config.toml
n_layer = 9
activation = "tanh_gelu"
norm = "rmsnorm"
init = "normal"
init_std_up = 0.0243
lr = 0.00114
lr_head = 0.00354
grad_clip = 0.5
decay_shape = "linear"
seq_len = 512
MLP neurons of a small language model. Each row is named by its layer, matrix (up: input weights) and neuron, and shows model dimensions 128-255. Each number is 128 + 32 x the weight over its row's rms, rounded and kept within 0 to 255. Numbers have three digits each.
A block is one neuron, or neurons of one layer that tend to fire together. Before each block is what it responds to, as a language model described it from the Wikipedia text at the highest values.

Description: Digits inside numbers. Digit chunks in the middle or at the end of numbers in data-heavy text like tables, scores and ISBNs, e.g. 592,527 or 2002-227108.
L5.up895:126142119123133175152143101123132083140127079087161139169127110093191112129143120048150154082134173153142172094102108173192061125069122125204140127122111093130168125098113113087116154119091119126159165131097097167141111101154149102109121112118082145146166150048152083121166151123085120102129116142194101094172108142098149134133165153146130119123180135122177132143118162124069149110142
L5.up1487:131055123070105140117135091131117097088085035105176177148137088094147115154141120126155155095101132178146166108100127148131126092068098103171127103112120127105187127097129106113138174104121131122131157128079137143070114114108105091133125169142140154096150132116139054064170138180143101079164122135124101104135112137083154103130120141169118149125146091057199121109132150116070168163130

Description: Appositive or predicate continuation. Fires on the first word after a comma or is/was that completes a place chain or description: the country in "Maryland, United States", "Mexico", or "the"/"a" in appositives and "is a Romanian".
L5.up562:134133123154110168166101052095126152139083145123137101119153178125095125089136159086120154149099137092112135162116151061099149112078124117169145048157131105157115117064104095087088151152124140100168161169118097151101176130134103102113154104156103142127124151068118154149125131139205191135180132130144112121054165120179090147116165137182109183177094141147194146063146144140163136142111
L5.up1434:126080123129123142141089108102076158159105122156121073139137147097125118129112163091129156108131113071150113096108126056111148155068123115126078049086110119164119130084104130070134136137116116116158108182128097129169127125155103135138163086160116132143115154111149125139180122108161160108138151097157107143083135086181089124116125149139102169161159127129155089073114141083079116132103

Description: Media article word fragments. Word-start fragments and section-heading closers in music, film and TV articles, e.g. the v of music video, V of MTV/DVD, and == after Charts or Release.
L6.up103:185104102132112126115136108121142145153191106135139157121075156140178094099165111093142069107143079180158145111151119148194086108134183155227126146167125071167114090185100113149121122135124091134117153172118165144143129109106093164163108088139121148141117173061112136160110089129141077112140211112163113093172135153095134115041116184136165164088117152153096113141164171144095143129166
L6.up160:174161096043147096161136122154129085090129126110109137131042116093135078090163154103119123176113108106119110159066106082188119143094137168080102119123081062189162156155115126110154159141116157134138126143136094108144138109121125126124126136115136195065098163073116127168134117128113120118108126106188103075189099130113130109096177139099153124100131131157120132199110145178098133103136
L6.up430:128188173110135162105132100124133115145175103127203132158038134087101135120109087083119103198125106145111148128073124160147107093146144131158156135159096138156121122135140158081081167142118104136168165200180168172152170100094129084137089129144105137136155114074115130118086120133112089081163116130175109143155106129094123120115100104094124116120168173140116140130160135192131137055091
L6.up629:134182169108175136141159108157087106076140101122139058144082116046119115076118095124094094122134129105153109126097145169127144117140117220105115162129105086159153125090071104124126150095088087084143119159182105169113105093086126113124118190141164185064111134092202100157092123134149133067081091143191114035150192116147159113094064126135152098127170168135152108131121183133118124073122
L6.up1017:141135156140080143137150123108140125122118128162123072121091110082071102161141105109121112156123084128144130140112064162128118101176191165126099112144077099152106163170127139147135158163105141159137121166145087069112083078037130155116104139137072173098137165145132185089183082128101087116131137082168107147101141124144146120128104149107153114151161111168123192141121197124176129051050
L6.up1258:148132136108141133130126132066117147091156094077154108093103169111133082093112134136077119158099105150145179167070083150195163079138123125134163146139104076147157139122096149104140142118121067136094087143166046167065110147149172061100138087077126140125161119108094105150142083167098151103108113163159100099160117170146183050145122137139125137105155101091109121142131173168144154094144
L6.up1387:152169128036140065152159155128096151134074075123160106121034111080101100134174099102117189165142131141169111146151101122159085068136153175094149139128067147119137158104079190130101174143170110125156172133173110116138140125089072141174091128106153214076120125104137116093106148164141138122124154118123102084115134097112129083076141102117092107114188117126098134119127108158118151099096
L6.up1453:141177133107127170072161126140108085174124113115169123134106101117108091129103100156137086137145133163123137118122101228162161108088142100062115171132092127179139119095122131101114149101164096164123089193154140127111123131053133197148107109105096134137111148122123117121105096151130128054123144088156124119120170116153067127118136114106184192138121138154127086148163144126096150086135

Description: Predictable word completions. Suffix pieces and words that finish a highly predictable term in templated Wikipedia text such as census tables, election tables and infoboxes, e.g. Histor-ical population, Native American, Conserv-ative hold, UT-C.
L2.up21:151084131140119092099104094080128133107173078124139145102130133126115153125133113142145071090094182165119181151188142123096117123104089131174119149133127075150145158124118094082137179139109138161127189125055119177157120130149122083121138164133070119153122124086065106164101133122154150176182168153173121098034135149149159117159126198173132179119125150149072141090195132138163122135131
L2.up524:079062058139097168145083165170145086121152135182118137143108087160129161168137051141192138227114134145098141139123111106117141139094116082148160106158139090126147112128116119129140156178132136094138148144141114154194118082165116200063110096197098111127109164129129099100151098144153125080120137126120124105080126110148122177106122100181138207117105119108123148093143205144148096100095
L2.up843:093107134146073161197027103105149192186135126123148120143138182147152134096123142140144104199078127054177175149111104137107121081150125071126118125103152112112099056197101107164142130181066108148155139140075126128143178148165121140097127155158087108111155167060100136076112138172108150139135105108138131152106146159166112178148107204141108086144084135148148110142128123125179124125176
L2.up1034:106089069155083154155138078104128073082124086135140099119104074145098136153174138126152068158099126095153184155129134126160059116144136125123165103140140134086139176099107132103072192117125078143125141140066137111131156116135122191117119101123070155103189133057093158129144129157193111098111189115197133099107112121179120155132131114157176135143106174224165125081145152208135155124110

Description: Token after a number. Month names, commas, dashes, "to" and other tokens right after a number, strongest for day-month dates like 27 September 2009, 13 April 1980.
L6.up436:156156110068127131145157066130111126159136065178114137137160138064147119155143137105158144135134200091127169076130104105155133102116146110163099149134158079147092158140129128108128137156059115170143106229147134122130131105141121145131108095153072078178153156084166097219152146152092154095095128109138092130123145191154143194145116152135147120165079137141144135147133091115112127120106
L6.up538:191167094099127158119110101120136169161127101108107135131167201130157084136174180066123062175094150100178158114114127135159167168149171149129109145145114110138138096087101143162057150153080121173162139143114152173105105103103117106123097120144103134164164124104139106136119127151174090099082154137163126095184226091126098117150153106109114133170147136154155123177132117089193156097136
L6.up702:192130148084134173150181093133152073144113120137163125115107126065120148143177138079188155150136199115174205153180116119101064092091117079218075071133071092079095108084149098135145121157136133130123121131126151180163198132132100196068112210127059162196157119114134095160127107145137073128135125149144106076138158097171088129133150163153133157165128141089184106144188117156083136126198
L6.up838:145124132103109110112124104122096101128118043109125081132168132129178147096156188090155163152166141121137157123147103125155112162117157183177129161145126168137090143121104145159102108178101142222115176151112146159128091047120103155080095232152137074125172134032144131120138097167119088101119105120158105091136168106138126140128100144155106154158157126142148128179155166167127127127126
L6.up923:186155100107160140139161123152134090204129070131126149099106126124129109093120132033157224167093119095131204086125128140123105115087118159165082137114176120107130128155120131139160155165049136191155145137123139099126226085178090117106089118127079099179174118105144115149121124097098087126128129094119127102140165129173096135158153118175065140159147154125138081152109117136162146093112
L6.up1084:151130181099141112128157090143090135167155083123150139130113106099052156106164109072199218137155215161136151136147145133142152119141126133102137129141134092121179137168105077165092185087073136165120137193142128133179137104124077148130124114141115096184117144088111135170142140187090089061118155129131133099103117111169123097168133177147097090122113093154120125127126101151144111108099
L6.up1431:195120085143148173108122126177097129093144155160102145121158142139131123144149094126123106197155152077149132164168062090177159117104171099122123090145144129146137098133187167117156146161122151157121179147131111152115178058160114096108084144155106122176159117090110163116108137141115087139142119120165083107168148154151132110198135111177078101156125135144145139116185067150153145108105
L6.up1444:118135130083111163136162114117128128169136096094166131152105160166092111115158085145202108093075122101182198133112110129157075152128110121154120155089164089131136086098109061130149102137113190186126124125132150194134163070150073164109094169118047136182147145041128125128097132174125066106150130126173105102127085125097116099136145155154144156137198142124153108096156110203156129137170

Description: Word-initial fragments predicting completion. Opening fragments of multi-piece words whose ending is predictable from context, mostly in music, film and sports articles: tr(ack), gu(itar), int(roduced), pre(vious), art(ist).
L2.up371:130151094075103116092137160147062122092150077112136146114082130111105123107134135104146100150091099108151143120091105099126128141103122190194143159165111077116150137119103069121096176139118153087089109190145131145140147066161057200156119137133160165095152194141135127132180069135100123088154164118135085110117096089131133082063110148149161157141078134109054120159198164138116109131082
L2.up428:124139106126104095081108110120125157098071061148121119104116114089101111097128121150144108232118135100166104090078109127133042147154107164138104105103085118116113138156120115102117146176089125076098171198140097200141153093123107117137070177142101166085147141126125153119118102150081152122142131123206116138166099116125093099109122120173122179094118149095118121163150174142137173119088
L2.up1324:140137129159126148085178125125116153112112088129199142114073132135109138115139124082134121156138134087129148123055103133151107085136106203150110132180148091118154106116124070108100175172101114107132159127155125176173124072130075123142108146157154180097105203100174133142166122154109092086133133105160122094184086109150104121081139165152160127149112153113106124106200204118065149119115
L2.up1517:117066145136167104151141164143112120090103109173127111085053101119112104176127106116152125121099059108075148102086090174140100119135090170108093119128175080135132142158074057129122149152160111090139107147133082114124173115134082096144103183152124190068138147145153131120184120113157129073073111076148096118207177113113155080142083115086147135129122144120120163160154148143081131142124

Description: Word-fragment starts. Early word pieces of split words, often in tables, census or election templates, and foreign names, e.g. V(otes), pop(ulation), Bei-j-ing, Zbro-j-ovka.
L2.up262:126100113123131156063100154163105128103087148152127095147202108100082130150146115152137109116101175147188205135071102087167071092115143147172159099150158125075146140123120065133122136134124154119088142157156076147129139161141129215108086132093097191117175147076136132078163102145150132146142125156157064076135084138133151153140172159144153118168180141132199089103148189167124090187111
L2.up507:092189123077140168074132111073086131073133113059114129102176105089121142152185104160088139131098127180133135118120077112162117130160127195105088125104054101094108192117131119129128153102179101085093123137132081141074115131109156160042083122147182129121085094158156051059146153148135143116102121157133115110117123129155165106142105122190114119111152173077196136118124135148165139155090
L2.up552:082106112053091182107145133109090116117142123119121096096155148081128151136120102168142112096127161108124180111100180120124127142142113161157146094147104089048186133103111152083120139130196101181103128151072109158098090119101179166027120123148111094104110146169131083092105097135169153120158114122161092084107125142135167090145137178134144148141151158091142170138096126160215117163107
L2.up1203:135116097135172187086129187110103135101146130185178111139159080130155165167103145127158115198106107111142147099085089178143086096087155152145110105144127144064138175130158111141115154155132114142118110179055086119123132164156125225108078143116125146098105162102127097065119124185129128108076170132141058083156112146185181127151134168198183097142167158100208142102184175133138123149124

Description: Mid-word name fragments. Early interior word pieces inside split-up proper nouns, usually right after a capitalised first piece, as in Tu-v-alu, H-on-olulu, Die-g-o.
L6.up10:117188142132100095101071163112042132118072126070171109119099125154127114073149106156158123146160091136161156157060147091096071117092153146077158108130078090187204109057087064098076155170113159121105141125164114171108141065166098154108154147101175146083090112115153173096142136184123133100123124104103109071137092166129142110078129164125099129112122141077090145125138125168150121087064
L6.up366:097076114132141123148107102142172184100132101128175105092173165112112189100149177129125091149157086118125114203203154101205156148157103140055123101128131102102149112097131062141118120140135079104127133112136090197112173096119114080105160120131141070114147119115096121158144221182095137101131135172124111120113136161142123156117206139101143137138115144144202150136124078107120151148126
L6.up515:130156096162135088178121132142128123128114132152192062112151146128105189107209126153158199132124102160130139165095175077151096107116154196097139123111195114178173153121092118156145103087162086142096131158174131152087185150116105143097067117075107198102079131128120136135065133093158172162130112123118097093068125093121153125098073119156195119147161151104103141077056115144131117136121
L6.up570:106184111133122071129161108116078053166119075122188118045175078160085140027158082110135131155132138153152144128111157128155133116119136130139131122108075118162134139086144091124106122119126092087076112142158115133069110158134099146126099136118123109105047095143138127156107151209097180173127130120152141092183075145140124080105136171121106160145179132147141131138123104120066129109122
L6.up1089:123166140084081098149117131127079146103158097127127104162112111124099192115176128121088142126104097125141117123062134132177109129087085153137130138153123140137153147102131069139159106170139141124091124142152125211137153091180084138140203225103135147129070117067103149117132139225114111193127101138098118103117027154138177045103115146116171124131147118141121158115099126165152102148122
L6.up1242:130104082173127116182160153159124139165146129107150102141080133200113154110122077118103141131106132145156098187098123117199130186072141239190119130167088097125108144128113147099162143153092128163114174125121135120150169141126133128145156120085168121138140131100087130200084147185113195099077139149120102056087125174212136120119143161158119124133068138086140113178061159174172165067101
L6.up1370:141125096113110103160028172137028165117165131079133116092133144069118224156209158138141146114079140124138143121100163123169151179122098170077107079110098109130151147123107103093136137114106130196106108151124053107137160156157147127101167142146140155066157131149090097079131175157104159159123123145138134084091115161130162083109156079100152129124115147090098146098059173115108142134147
L6.up1445:168126114152144077130130072119120158136183105125095139129126152085062184128169133086133175119100082147142159085080148116121132127081095097153102159086065109135138156158121166052139128160109076117110106128107107195099073114167103106079158154127103087127096133092113094136119158168101150166113122159166109056066101190164158119133134133129113100145154102136168128152090171140181123067106

Description: Place-name completion tokens. Final or inner pieces of country, state and region names, often after a comma in locations or table rows, e.g. United States, Russ-ia, South Afric-a.
L6.up235:124094124070089159146088091103102160155076118166134101118166133158118124125157160069212131154139105151160140139101134130125140126135173089130128073118113109146093120152138134117022172185119098158141111147125145130145098065162117180115131100102084098161144118114170107068114159189136121124166132122136112133098206173084087127141081175193162146175155089137150137062174182204126139148165
L6.up315:140074106146113126161077034076125167123096150154152079105159159096131108106142181104165156176110125138148151134134176025142123128110182105151125116111146130168081118120131121090101136181124108100166150141146127134145137107177112100082134137133077106138122124103137124088122200107141121151169126142174091098070143203185122103140113136171118137118157098149206180096136147168160140097084
L6.up376:097138092097148195098160123171102155138139132093169167122158122102092117144104167127117147163137162170139122123111140150130167103167202136130168104144160134193142155160172085091091141183166054213091109182161099090112125126069068113127128121129086093195118153165033145140115088092120124140142129088140115117115152083148105145150096129133063129142082110134151106064097130155092169094112
L6.up390:105082109122128154131112100092129161127129089176130090073168209139184121145167079116147165090140145122112116147147132068167138129157094095141102109149154052143103105125125113105073130125168125147123113219157099117146198103187133152088127075208082124165148121071129084099077186132149128181167182128150125129057188134122146135116088122129111129163113118095177121070131080133108132151097
L6.up428:146135090141134121095109080104126079097114104160110091093090068158135160162089117106186121162088172187130162130132153115141148099136158128105161109113220069119159088150111116057049143168143074119112117185144149151169187093149124155152142056130073151128091136135083161106094143096153113183152124129167131108097138142125104081118088140174098171124130120111114101099109115113146139115115
L6.up593:122107080142108148089108036137161156134153101145176120121203184142140170115138160159148127104131112170124124144113133061086137131121153126171124098099116099066098101128162102100086129188130111117153152183115147222162143102182142111109128171122103089154135127050127140160124119136185118127166152203149111143101144164133129155142126151147093139177130130128220112080112133126146163151095
L6.up1021:129146126175173154171107110115058116113083151183119094112133166133116108109101125134130136129165184073171215123119161157078152162159107147156065174175162100198116121110084165092109126157170100124124132137091092199133141099114137150101162156129119144164158143143130120112116123073117110125124145144148125116146107168188106071142109120173144183153120151161078136162176093121135146141147
L6.up1058:114071131137133128120109145135120154102142080122206120119123072153116100133135120104204130203158158157163149129137116101084144155108143136132132110166145122114110182149092122076065133187149154123103102156096118135129105138145107174077105178057068140139141112131150135098124093137132092156112141124101091145096129166123105117155094146173145194160141174183162159070144141125167200178143

Description: Word-start fragments in entertainment articles. Opening pieces of split words in music, film and sports articles and tables, e.g. ch(arted), W-rit(er), p(osition); also of and that.
L5.up670:123168166078170111127047155173104067096121142133178113093053108092105090071155147128116138090099065130125149184061097074087157070110148166101114099170144131164117164109097095158130164127118107115098139146124098169140173096155103142108101180137105179054142144138111095098130124152151157073062121184114125025166152128127127135100106121104153127153123173106161068099170195103075121126126
L5.up709:086135128112134156152093109135102118134143138129137111156054105092122078065159113131114096133130113098140132159088162139099152058064106206123138186143111130154122122086053111165105133164125082115105173148145096138166153115082119110099154211122125143071152148116144170136124100153171122097131143127193137082168085099137135083095109156093130150110158160082095093093181160113081108085109

Description: Mid-name word pieces. Word pieces and initial periods inside personal names in lists, tables and cast credits, such as J'.' McLeod, Kr'as'inski, Mahe'sh'.
L5.up140:095180113137138128155081150091127102101068096103162106129108088114130095131124106121125157113141136091177110149094163115121096165116082148164107044146111130110112212105054146076136214136107096121113177146120074130123099154104126137092153103088112139073126120121107135140148164174114149134113137110140108053127131137163115048132157132146130127134134110057088134117086172097102124144115
L5.up1264:079124089168068084103068154145079159071174177186185073143187101081154112101149082103127104071097105128184135151135193097108123095082116193137126103064116129105083151086096057061139176123122100097127135139115065156107135180077113126093124181119153164137123109148127094129123111172198142099103126123148118086101107147133155078160076107125097130134160129110143084059124151084138135093123

Description: Date parts: years, months. Year prefixes such as 191 and 197 and month names such as April and July in dates, often in tables or lists, plus scattered mid-word pieces (estab, ceed).
L2.up43:148078131086125100139117126108124090149137138163153187082144123150164157135139111159173155113127177134095197052116104141114131081118173159135149142159142081158173125098117090105064193164125137169117160142141111112131170083095107149129106083158144140120151149120130124147146120120148096131141118147121093092139096152155085095129107096185114128150165109143174121090091147102144149085105
L2.up132:101085115158075141100071088135102115110110120144144156131118106135105149079150087136163109161094143124181133092115111140148088130037130175182128128136116071163116170106146106128068191138111093145098147170092044164104152118111146159072138169133093154096125178111125137147158111127179122136192142097225103128120117135095053077125103133167120146130138180199146107119173198104184181161101
L2.up949:180124146082166138096139096071101112135144147171171179109165182117104140123157115183199129130149107096132191085153095153164113085119131111174072118142101088101192141100120102054086134163142156128106118107121114136101114156084118172121065091132107132137130116153110094139141101140145140103160109158128124077119152121154090088070095182172138115141127073130156065211171173158157173069148
L2.up1223:163090162121140179153190087099179067174108120112114182138121088133157123106125074151137131106148109161089169191127166184164138082110131119179113112200158091139130125089081095108132149156144184168118164138077138127180126100120114138158144138135098115213152113057108145095148126157191148115099124114110108084164111186161156129077130097132122113133075143133124148123150072122122143142129